Weights of a small GPT-style language model, trained from scratch on English Wikipedia: untied embeddings, 1007M tokens.
MLP neurons of a small language model. Each row is named by its layer, matrix (gate and up: input weights) and neuron, and shows model dimensions 432-527. Each number is 128 + 24 x the weight over its row's rms, rounded and kept within 0 to 255. Numbers have three digits each. A neuron's up and down rows have the sign that makes its largest values positive.
A block is one neuron, or neurons of one layer that tend to fire together. After each block is what it responds to, as a language model described it from the Wikipedia text at the highest values.

L3.gate512:129150126129147146187135106151135132103086154097109104141165154101112143141114108183120135123150127104137145100162110140136151149171145107107110136122143106120136127130068109124123148147120106137117119069134124137158139154114127105170130102126169097105099166138137146101159086118125135144
L3.up512:127106148107112176155148106144100157175133122139105172151129149141129153107114144154129116102124123101107123136136150150107145132125152135119109145092130120160151128133141115122122122117130149143135113137095107112152148055102129122112095122138133152126139166133131152123156111155152163148
L3.gate1186:115132175163146147124132086135167081160136161144167124109111167144124147156135105148142139149087149143121102127170132150184149113134161162122134110110088137128129146112116131109159113136156128167127102157135105136105143130103146137097156106099100128139134112138103118134081138163125160133
L3.up1186:119111139120171105142168125144148140140146091139148181139168160178108079119118114106129149142141083125163126111147133144088131151163156080110119109146094131138112147103114146120115129151139099152144125136076149110121130162090135149141102105094140114068135103145107090134112095138172129172
Place and region names. Names of countries, continents and regions after in, of or a direction word (Western Australia, north eastern Europe, Spain), also University and Gallery headings.

L6.gate683:120115173147131145140157127114121121119119120105132149133160111169122127125130100149123160110106094152083131154158124142104128173128141120119116110137166144105135109135163090151156128150144126117102131115136139138116157178105117130131066120145117132150155097131160109093123075119084114096
L6.up683:145088129115164142140151172107127132163147182140128061107128152098141137141151109170152075130183128112127140096155113159119114165120131127156124132094140190098157155125145166102117135148145165152121113094130105114127119135116105156116111129118106087154109109123163164109128093117151127136
L6.gate726:106078157119147150153109104096148145143138111129148153113099122131154159131151131111147090134124124150164115135125134135126170115137148151172179130177117128103082119163123125123123125139128138121135154110119120124158135128120107171089151126130114118131175150101180132153140113098123176138
L6.up726:129167110123150156174147126106100133170101141101140115161131102145113163140141132136167157118122162144136113120098143112114161110137147115154107131155176121121168118126117137105157156127121145131111090131149144149103086154059117116089141135147098154156106088132149121065148080137140128111
L6.gate753:115140153162152120180148119108159133134156123117122103141119140122120152094133145170120125158133118130148137095137144112143129088136130151100109124125148141093120130103144089090097119123138111092086143106150183131169106150103096159098098153133097128167113074134156152124104101098071092102
L6.up753:122158146098143123126159067102133123132108133125116134111097131129151134135086128156159141123083129132145141145125134166149176123142130107152130131122155134134068175123149120136105170144130143126154109109146145102135114114133095138078054117110126112103139053134147132169099090128133150132
L6.gate927:129102134143119153172183163108138130104165146083137124159147130118152134079116082141147123152122176144124148101183145141118125109103098114152125131148138161101156106116113105133106118155128167140134095097131139153155125121140072140126136123137136128106110131182154155119104116113096137107
L6.up927:127108162145157101136140160107146116184095122113136102132139147150132121102151145120115146121140110161146106110151092178106131132081122151107141133115180167115124147127128176126132127166138148167144102122103178105102130137109128126123118135194162144128149136140149164121120086132127115135
L6.gate999:192140125125109126173139132140153160113148124202148122127098064116162124100145113138151134108082047129146090120146170088122124098160148149114107156115129144139136141121146115119132099132155143138120160108125163132111145153102067107072112159114119101120112095106146134142091119115155101159
L6.up999:114102129133126112169123159121098115120149122093149098136115159135123117161151150140117104084142148101177150152104128118144152096133132121152168092118146153084096130155095126111123143099105159162118089153124174130128135114132095063156152102159131143178107115151110106172137140093103112129
L6.gate1039:124119115120092116124139134199161119151135106114143120153121112125175150126112108143143132164116118141180141077169120076124119127138173131145153148139173092115111163104134152103092064169122116183132136117076109176132107126130118147093136144166103127122133115124118115163124122151114156136
L6.up1039:097091126106138121105151125144157165151103109155164106179143143106117133134142141115157174142109112163111127108124107124115134124100151112141160162190100105094111159128104118139150081153119155107141120135100181137104136105135107173128109158119134122113129093127161146156114105109157119131
L6.gate1255:125098098174137131114155145135136151192133120157105120167134098128134124100120120124160182108109141147115109115131132102172172087075070124132132098118152103095118110133166118159062105125105187100129099125093166128124130110132113122144093152104103111147106106159164147156128086115159144143
L6.up1255:138118131127124147160130135094180137125125093119172106133122136117125123154125134142147123149149099140171110104152154154101104103117152086125173124154155094111097125124149115125139119128138151147122124111131162151079109152136118092124114111179131120127160105154130164154128115104133149163
L6.gate1389:135141134143121107128139162108111092134152115147175122106107124164143146118145133136175126135122138111143122102114118114109104139116144124163104135127128136127138076147099073138148122145118133132117121142115113178133123124102065143125157123099130110128150125103124162141146131118134114138
L6.up1389:162093109117136151114153136110111100133112101137110115102132159128164088158171164135145140106107159144181102140163125115110110093189125081154195117111125107130137128088186127152142115174161136158088085102121163112128131137068140116144133144125119159144116144156130107115157117148109066118
Table cell contents. Contents of a cell in a pipe-delimited wiki table, right after a | separator, such as numbers, places, or headers like Votes and Opponent.

L6.gate334:144073121153126124118164134089122166164155096147094151157134105133120124182166170084114104125103126129152125126102116131109142136156108094127170154134123092120121148137138135137128132115096102126137120095125151137092133147150137115123176140117112157127113137123087102099093099112145125133
L6.up334:145152132139150104121137106113153154132134177120106158143078130144123159141102102142110161142151116107080117165102121103164110129156135156105108125090126113088124116070135148149132128100109146144158150118168118125073129143181141108120122121128089140136109116108088118123070137137108119123
L6.gate366:148125137122133147141111157162105146124166122154093129109158096151146112143152158128107129132089147111148129140107157112117148148101097153147140134114139148094097159143153140150174166155125175128110124102118154183176130087095139155095122136143103131178162142142165133146109157133105127116
L6.up366:155171123098109115104127096141094134091130118124162112117092147091146103114107145118101113136153162118146118106117130144123114095160121158173133174121162150135158119126147170146137173158119193070116136119134133116084102124122116111124143134157136133158169136142097121155118083137114149132
L6.gate802:118106152156095131143120139112135167105135116149125079127139176150131125150130190137136141154117160119126132102133128142135141158133147071148140108121126140106112113159153174139100151137124126102125110123135137140170105186135156102150160152117117146120130133091140113131086111145149184117
L6.up802:120113113137132137140137128102179144153114151108110135132120117132102151116118115088145138120123119141116170122129130113110127104143142116160150112113130158147116107123137141109097111112144122111132160097099127060144142133127164119130114157168146107111153155141128132140145113132078138137
L6.gate890:133122106109187179129155139103100141112175135154091102125094092162093118106143115161132093113119128089131177141100148138126134100160124112141126137167108105140129137144111128147176178139165149162125067108099139135100136129144096137143129122156129121098128129096122104139145124138132135166
L6.up890:131104103104152113144104111129113165102108112123143126121143133116091132158114154163123088166119157145138137137130166115185158092134097119159138129131110086109158157096123111121114116134136085109177099107078086134129163139101153100171123133101069141114134123085153159139119118102161118124
L6.gate1234:176094101106109135131128159154102135095135161106087134112139178076141101113183113141143127122096159104090091167134136118134091108156152131125093136161153113113148155115158112154144133129127147169097148144111149107147111164168113113131087122129137120089156161053149133093135132100162125163
L6.up1234:089067148142097134151136119118124174135163114105122159107134121126107106155161144098123120173116131136109146166097109146135143177122103132087130170125126130106105117137139123123173163145164111086114102133123146155107140112106166125123127124084137102130071155116108134104112148111141136141
L6.gate1710:113123146144129150119113082142122198113155137129096123168100111121107117136129112132145126162166128161133136152085090113150128141118184127143131142110113129104152139114157122126099127146163136114141121140166105107106099149138166167141082080101116139104119159064129174135104112079129096142
L6.up1710:174111132132146118131100100125095157174132124114185133133137104081110123114158128117129142091098152072091152102125150132072127160123134119103102144112139123131152132160172117109181153134144126175111171164091155135111168126117133112117105112128143134201155132146117124131123118107129096134
L6.gate1735:146130105128114114154130121133145172109146129144132144089144115128107133159168126119144147096119132088114126123120111116082110122130152162144106164116118112136161181121132163107166129102113116105114131099122179140104093143117100124118117142130090129129127157115165118099073075122133122106
L6.up1735:192138130085148143154156092138119091171110138108102104108167121103121155129154111102134101143149135156153104095133167085140115143167127109105125125156141137127145126113099162099132131158129198109101122137095143109113163135144119134127098098146145099144136148160137163132155136093110137137
L6.gate1888:153109140161123084092095143148095089150143161094107135112120138135153140100074146113159150126132109131163135114099103092154158147140152150152149120118129076140154132144167118127134096181140157105080109136117112115146098101146143147139145141157134126124170158154152127150101127095129179115
L6.up1888:133123119160146105133125126111100160093104123137088132087108099125086082115112116106111115140139124136166129111122100113134126089116111143137112162123095128145157142137097124122116104142096094116117157115106166122117082143160122134131137165115086118127114152084170108140114162156109164072
Of in institutional names. The word "of" inside fixed proper names of institutions, countries and awards, e.g. Federal Court of Australia, People's Republic of China, Medal of Honor; also other "of" phrases.

L6.gate117:149130116091140116120082119100115125164092123114130155115119085147129103135165108142123105106140145099101165159148128094123146096194153150117134139118147134110135159154110137102125121143132172176168123102100134135132099150122130131134092090140109129095132117113119142126142117083118168134
L6.up117:159086104142094148146148165109108122171108110168152126142157098122126142109127083093141150105139132126089134119142076147140093121108126073119152146075151125112122138137133104097160160137108120174121143121120109076117127150183121118108129116122132110125125107108108099110133090121131154125
L6.gate663:120147149097126147136113134152100133180069102127180104156161183150150084134118081091110140130116117122105098108144084146122106153152150119128135168132133126107172118153101098077146090161166126136140160092119117105130116090141159134163097068127096117084228093130143076097146140162156111156
L6.up663:103172159117106099104098119072134160151166119161145129143116106148108122102082130174138182103119121120163141146123110176125138122116131106157105144144154102131131094132109093104137120081090115106124136139115153166112175151120135118159129123111113111163107130126134133109146120115121144117
L6.gate1239:142125127170110117151120094180123138147088147157111105130177147107131110149109091157129144127111068166130151109142106114085068137112147107144125068123166110145093103105121120074111120130104140132097163087118127132142114134183146140135121146124174129153103097110126133138114120084139118161
L6.up1239:129131130118101123117143201121137107166137068137107166129167102147100158178149174105139119103093120139118097109148146127137146130136127142132086141130124159161148135156123105171166085132156101116111121121117166122103138167119120114138126093119114144104165151129109156097177111125114097120
L6.gate1258:168117113138132086147165123078116100122177109145145111081138151161122113183157155134161113124108136153128140105120099155068119119171112101150121118113069106149125138176121145159159147144133108158115122080153171148134182132110127154113093132136108111138185125149080115141082128119109112137
L6.up1258:119091114137135114125159142064135101143151133187144136159140098108152084111180151138141151138109100088151139166105117154112129109155140115178129085126118139115118112147138145109143144148129100136162146165141128138147149114150120143134145101133103138126111138149143142111142125099130102182
L6.gate1261:141130171148118127108146150132117131100184112133123141128120154117108090159142117117159151148105170097103144114149161173096133104058115127143085105130110133151149148094188118100154104146111118150127148122130154143061134112139099137133088134169112128163164101122154138090123100147149092139
L6.up1261:103185093107129113159105132107145083115137112112108152130148160065145125113098151120112170152176105151108124119153100127154106126119186118098149129156103100162113139124074122126101133128116131091114119169127135116142105113140167158126107105113090139111116107113111139111105100110150189133
L6.gate1359:136122157123123103130137127128099148091167114089149119135165129143141149140158126176148114101146135087122133098150100132167152099145134112103145202121110101113124141151129088146150139104076172142096156156151148118168084127089113123130083152111129120133145129120137117142102086108113133099
L6.up1359:133099161126146102129175154100100123121139106106118120115120081109185113139135131173139132148089134118141107108148093124128161107146134138148136136135132102128126169139143070141140081129130151152145196147101179138155108156118090095118127125098148158124105121114115134100152150127172137123
L6.gate1699:175096147151135117163100129063085153167126117140127135138117140106106118108151164121142132145116140095121181097127073179151130129110111135173120106128088138160152146128120137134115101144125133113103144097123134096095146121152123109144115109086124128184141146150112145132139104090137178172
L6.up1699:124173138135131135145127133095136129124133128141113129129110110151151072110076136146130192146103128117112112150110094162144086123092153130115136141160119147127109120084113089118183145129163087157128116148151151127202112160140161099104143123077084125139118127112181125125106114131149105138
L6.gate1978:152088127087139137155112100091136139128165131146114162120109100179156150135106109081187110143088109083161149128142122117131167110126106152152154146158122147127088137127140138088162122127120149124138156154115111112116115093145134099132105106144173153107197125163130135114179100120154141140
L6.up1978:113120110088157124167199165122168165145112145121152123136127140162133162111158133117152160110137137159125141117105145160145153135166102094116128150152096114092107114158138082147143193145171147144123100129123128121140095132149133090151135089121104146104119121140151114106129113083122116114
Post-name appositive openers. Tokens right after a subject name, usually an article's opening name, that start an alias, gloss or appositive: ", also", " (", "also known".

L6.gate136:166200157118161167132151088092145151099123151090101073157140089131091128136167118049116077129149133141132186154111138115139130123138147100122154127132150160169123172102121153105150159123112126156131147121144145090132136125133105144122128116129140082099127135106109147136153127149123137149
L6.up136:111129150134134118153116120112107139131114154108115134107135079146100088090130134110107059132096117153125109098080177174128087131117174094098172095137132198108126144165155115102113097094150189133097105110136095116137122125143133175088102165126131149118166127112122151167151113132162057154
L6.gate643:176120134166089128143108115123128162133131124148096143108141136118138134124084103118148115142058166119128138127110118159112141111094136141145107142131125101151125127124135148102125065120119158143176148104149144136120137096135142125142098150158166144136184103096107113122091106142128113150
L6.up643:143122152170116172126058125133169117172109151107088131131107147104141138115104105130122141155149143122113182124135161084162153126136154110139119130114145171094127136119124162137122109146131152141135203131177137090124128151147126059100116107144140132153127102120129123148130140130097113101
L6.gate728:105140140126111120131126146121132105091140119115083147106158110120186084179125087148161155082111126116157114159126134131145174149101143147130127103097147140175128113157152133124132094129122142139129143180106122127153128151088084109097100126095154133119151130109123082163147141140116162164
L6.up728:091149165118075117136149152127140117146178115145122143147140090112112112122138115176124144136151132099162093156146119108112150182141115114118141118107155131156138153159090165107125113161141110140108134147094127106073089141101123103103108147128105129130115115154112132088092125155087167109
L6.gate1247:168132099115134139139144148107140160131170141190098080115144097089151103160131142138126112102117125118154142126087096120148157177127154111162130124114150159167095142177124121137138090129157149129119180154107166128129112164137108117129091086156164135170145108137156146160154105146092178148
L6.up1247:109095140131109144093129188109134136123154097109143144145128120180127142159105120098150173130148108143140135111105146121121105123131141120192134103117117107142139178134143163138089122146123139124169141128143108159130140117130148142043094143147094136119127144160094125114125188124129184189
L6.gate1398:128172124148126148147127110146133074132093130119102091128140111146126175121132140167095099119151124164168167136093098170147179052164143145145117114093137119125111117121128121136137103144136127111137176119085103115140129127119114120144097110146153089137134133120121096140091143095130094166
L6.up1398:111129122143105108128163130134112176129157103124132160138127150091124138136113122114106157099118093132082167138142114162117091135122119109132146169169103145103098149141093130107146136100134094144168123127151126137111135133120141106135137133160138131095157108108134144120124127131099127111
L6.gate1936:108129139164097106142101127137114132150117164151162147123130095097106133148120116151129121163071151163142118143153085129132142115139118141123135133128092120121094127104056128170119114072088156143154127111120106152117131152114164145141084187149086083118124083162092159147151093085177107147
L6.up1936:127111148127139173134148077107137125119095124130172126091083114121179143116170164137153128113131128151125132125116132134144174091152117140117120129112144160116096136136156142104093137155112097086149110152079099129161129117092093114109121143109141143145125118107101075167096169110124063112
L6.gate1994:110158151095112116106128086137089103162135120088093122144127125128106127171114099153137095127107129147120158112117146163115142118131147180151159091119103127132088132119141174128142117144114157139146144144137091086112122057147151115091102122135191112165130131137131141189065124105119118162
L6.up1994:105160117116123135138128134100144114098139136142145131134170151092171097148078086148109136178135122104152095117157122118190123087119096144105110123130153106134165143143079129183106089139136181157102108105114140124138120096128126162084118148120086101129138162124086148178107149109130132140
L6.gate2234:108095142119138123150104111154105131158156141138143135105127110125169097122137125140128083135102147129105121120126138154088121090125151142105105101110123147138099110156116104151136142125109148128142104146114145109131139152124142110085160136130129114101157090082126105175185135160149114130
L6.up2234:127107150100129098124141156123125124133182153144158126141143101108124096109152125128105135123090111097122119106123152137113104071164127137121126103132133161134131114115133099149104151176194172139114163136130112156150162145120163079117123137086124113118113150131081138129135099157126142149
Place name completions. Final tokens of location names, especially the state or country after a comma or in multiword names (Los Angeles, California; New York City), plus some league names and chart numbers.

L2.gate488:100095138161171112121141138144118151099153124079134113168128144166146133116102181147111114110144131142113121091121093121145125110101147154133094127111151127177157120134127134104113133155135130105159103149143116162151172139133140142141156131130130149115126167128106105122172155169118120134
L2.up488:093123101141119116134117100091110144064081137099136136102119076098108053105119162162092156098137130151159100144156158113083136141188134154137118153139149103120136153120111124078168127160124123153128136141151151120161120115095145080157146089114107182148087141128104116092116146134055127134
L2.gate1472:104170138103093081144122149164140102102079149126158131151135161071130097068126104124164142103160105116131118152154110124147082153061102129116141141102103156132130112161177078160111158185142110122113120138122105146170184167140165156113158172129153125105117134168112174111162126156132101122
L2.up1472:092088136128105088148167116131121125098154160107159109166103108142103150108093099129107138131109165141127144087168129135141081136144098148159133111121156132156132111089095103134110113105102068101111134117135117126115147142143135154146104114140084114125137137087116119070171161177137163120
L2.gate1565:151121116097147121108135149119121076111123114144157151157134127142121126107143130138098135163080122129150119117156112147111110142119128137126132171129106087144108127099103118108151158121110149171192126155124128128138082107123127146138102126170143106156127138120149159135075090108152143086
L2.up1565:128130149100153172116138142146094150138117123099140106166107123114129166098163112101096131102126112211163130103119174109093115146104150134162120129104119174164124181155135128145170108064129141117092140096146154138123119122143091146119171110107138125160122161134102143108110137129147109156
L2.gate1579:149116106150167135122157142143103111085149130131139098139134118135120117127102091126116127193166120141205111139110116115158152153122143129111170137145151127144124135114099125101117100125133071158125103151118112132196119146154096175118122114108136126143090149129137123120133165158140146068
L2.up1579:118089111096181127115153108110114106075135078132125166146116128087116067142117153109108158182149148136177150124121129103158153117122127115128155156101144146100123132092169127114101138151093129125144100114110133159184149155094106133134109102133125118150112123141131120164138098168150151108
Placement verbs and table numbers. Two groups: passive or past verbs right after a subject or "was", such as placed, inducted, peaked, included; and numeric cells in tables, such as vote counts, scores and times like 30,058, 7–5, 12:30.

L2.gate179:090113143135115120138141166115115131149134149168137108136105103145130111125128121157183134088139172109121140079145100115105174128170109097147138120093146145112127123139105105122130122114135111144147164124136097153132123132116110126143077102170128140160180116134091156141148147100133105131
L2.up179:131134150110099125163166130147117162174115157114120063125140164139133136094073154120105135091152094189091152092097149184168140125108173141121138124107132147152128108143115154129164133160142104139154120126114139109118128134127134129144137113108162147126064153126152133134145130119083141164
L2.gate386:126145167107144132132131109163146135151121109097139091139118156102142107128151114141091106164071129124149141120199083165085120126154132154106125135108189141146116122161070129136156163139133132149114171100149145123100204141101107122137076105120154083125118127107081131130124118126151148117
L2.up386:104105137148125142132111094140095130139047122106110096147140126134138154172210135129108134097098121178122140113121128113126193102159173115130146109087087112185120159138129098110112134098092114144119163090133162128114105116112146138132098137122154121170129118143128160162148126145140178101
L2.gate446:146123183150145114137107093152118150149082145104141119134145122142135130167141159117098152092152125161179184095141106124093138141131122125103157185080130144121120110105129146138176114106111155158150113137139125143120116102109108116125155146125150110138116131097127104174101130136129129174
L2.up446:149136139129126170167137153093143133124170144141118123155134139121138132131146157119154083078062147130081119112120151135105161168150142126130146069127082119189119158127117132104139114160135126130095142099140163105089143142130126115133101092106107127147079146131107144157128111118108147173
L2.gate1794:165143162118078170138103109147105139173135169100155151150165169127162129158132120127097114116136160135139131131135098131147099129102125156088137147126143106137130084152110141096160112121110133141128101151090120143126137122133125156171107142074101126124133112072127088124149175127129151159
L2.up1794:125142144144077131140152136128130130135132154108115085138124136119136148091148112142118112082134115142097196124075147136139156136107158129161139114115146086147133162122112155109121132106085145142116170145108131092133133121107179151130102108151137107178071190146106146136155124097112107108
Place names (states, countries). Fires on the final token of country, state, and region names, typically after in, of, or a city plus comma, as in Redding, California; in Brazil; New York.

L3.gate336:134130081131157113099104148111104131156129125146101074121162150168081103064147140135144120133104137129114120142121117120089110150067188127151123138196050134112179146140144140162153120124138159144117144125115130095133093144094146170139139139133139097182150075121126101126113116119160110122
L3.up336:102170132120168137123131114113118121110179143089117128164124121130146114141139124130116134158141121134117101178165150136137112112123173156123152134119196149144110118102127149127143129081152124138106111125147127128139171146091126122113095127130117071099109174096134131113121080101123093113
L3.gate1941:159112104122107166127148139106135091101144180117143154129105092138150124150143158150183115108130107126128117110099187132157139106161164121152123120117129101096116176105126120156047125133115128134143119109140115117096137131110099113102148120114122152141139123174134151127118103085106144154
L3.up1941:111136151137146111114167128122096079151139135089168159164128131130151135101122130126145143115157152130106123123127166103109126151117159135165114115103129146116139172140132149164078129104095143142137137164129196140062122147126120116140136108135131118122103183144101131136101086121144150112
Institutional name "of". The word "of" (sometimes for/in) inside proper names of universities, institutes, schools and courts, e.g. University of Essex, Institute of Medical Education.

L3.gate409:124121138189153165105128126129116158094151124098145118144117152112105140187101155090170121120109122120182112068121131139094123164132147090134113144135145118100124171119135120128117120128095150173167095137146121118158137134108141148107156155134116088144117083151190118106124135128125155105
L3.up409:091069136116152114104141136100104106122104167141096130143150106161130125099127140134123151132134119106104087101136122117127104129122121196122134117086094127138120148130155148159151140150142135121115115136146142107127097101123161131121150086121102154132121142141120109133122123155106133129
L3.gate903:170098144153125127118106122130129123122093174116132127155123156136144135131079131144134150152113142142146145103141124162115104147158173130122129152129175116064113124105121176119150110147120155154129111121140107136175162136108133078132128090135127134138130082144151095152085132154124168125
L3.up903:108083129143090097105126132118125113108106115069120130096156144092121119134130108163127096110141106119136116134136124101106167139146151128150107122145122174113140141099122165139106069120106091151103133171143122097107163132109153107167134121140134115172093145146124124133145120152095121150
Table and infobox cells. Cell separators and cell contents in flattened tables and infoboxes, such as |, ;, — or 0; in stats and chart rows, or Conservative, Telugu, votes, Postal.

L2.gate796:125149091094116149148122117143158175160138079145130117098144157144179116120153160138179133185145125135129133148073166121115094118195159162125124164166128097111133138164120160141120083160131131131122158124110154122096121118092091153104112105127100144113138147141135111120109122089144121134
L2.up796:100117121120124122139128145141150143134135133106099099118098126086174167121140125134162142134139127082138107184155124139109164061129136160134092133158163156143117119106128163132090094133145104162123128120086154145128156109122104126110102111159162164086182126145137123135116158123125120116
L2.gate1143:140149145116140135136096145161071157157185115113141146115138127120143136134164147112137070133154109151140116133161137118091106103139136106113114120144128127115155157125085111144163125114108111129127156126141088186132109135118081138110151125133190133138179116090082119168110099114157172175
L2.up1143:111121164166130138126145161122092081109141147129114111152111127129133133122146161155158123114115115112146097136161075110137096121139136139153124107123124173105135193105166125129161128144157117188109194126095106131145135190121136158108118138134151096147151104098139133129109069130145142148
L2.gate1449:142163119150138099106147117130129152165144112109117135088115146154133144126128205127133140142143108131165162121129169124105128141182152117120132179171138161092129161156178142134151148112124123104110131120144150119107094143183111141148122124146158112147106123134107099164121118124132163172
L2.up1449:140132145132148115126150134158167131118107107135134117139102145137130121077157114122150145147114154164134117106144127103160112148109135158153100155168116143075113145123157128139140114101139117108126105141111097111092078142156079123111120135136153141101131145121127120108107153105198074118
L2.gate1762:135129131117101156115150120125152118129107075105139098138133118140131124125113164094108133149087136104145133122120118116118154153156139126128125122129138116107118161124138152135175116104114138156150177080114128100110140137103155137140116083118122104114162120117142073133111107161101158129
L2.up1762:132093160148133143109124101131108156130148132141116106144140111117144129130157156138170121134145170111153123126134114152100125173116100132154116142128114164060137132159120175143146121081122116123144108096138112153166094124084151129108144141133145129126129130118141092129090099133192159154
Connector after noun phrase. Connecting token right after a finished name or noun phrase: "of" (lead vocalist of, School of), table "|" after person or place names, line breaks ending list items, and "by/in/at/between".

L3.gate1583:156163086101126133156157150091122121150139078145130137085123119133131151122120129123097123152092142144121134160130128171150126097121156136111129179113143141142114095134089141117130096131147151179123147113150132148104107118162105112148150095127102155133101141068117139143126141153163098156
L3.up1583:141085104097106133146148088095138106139135096142103144088136109143104102123102159166152142081136105101114134103108122190119120120155110113135087152140082133148147071120139112155098136150138084123072106124158120124145157126123135150117103129136083115137152126137154157115106113133135127114
L3.gate1770:191152102117106145129129152150130108137110078155148136102111151100134132127128101160127143159120131150116151136137128168114090136125138137140154110107143100142099087120123144077123103154108095136091128141117109147126097138151105120154135121139169080140107122087084132113109140128138128108
L3.up1770:115102111110148105133183070138104129114136080174118111121115120152153126132133138121119157167114124122142140138148131179124140135141161136122131144121092134105094127125124112166091096139150144094143153133150123135104112156119094145153125111110119121101161144122152120138086103142148131164
Lead-sentence subject boundary. The opening parenthesis right after an article subject's name in a Wikipedia lead, before birth dates (Maynard (born 1986), Chachere (born)); weaker on commas after paragraph-opening phrases ("His latest book,", "In his youth,").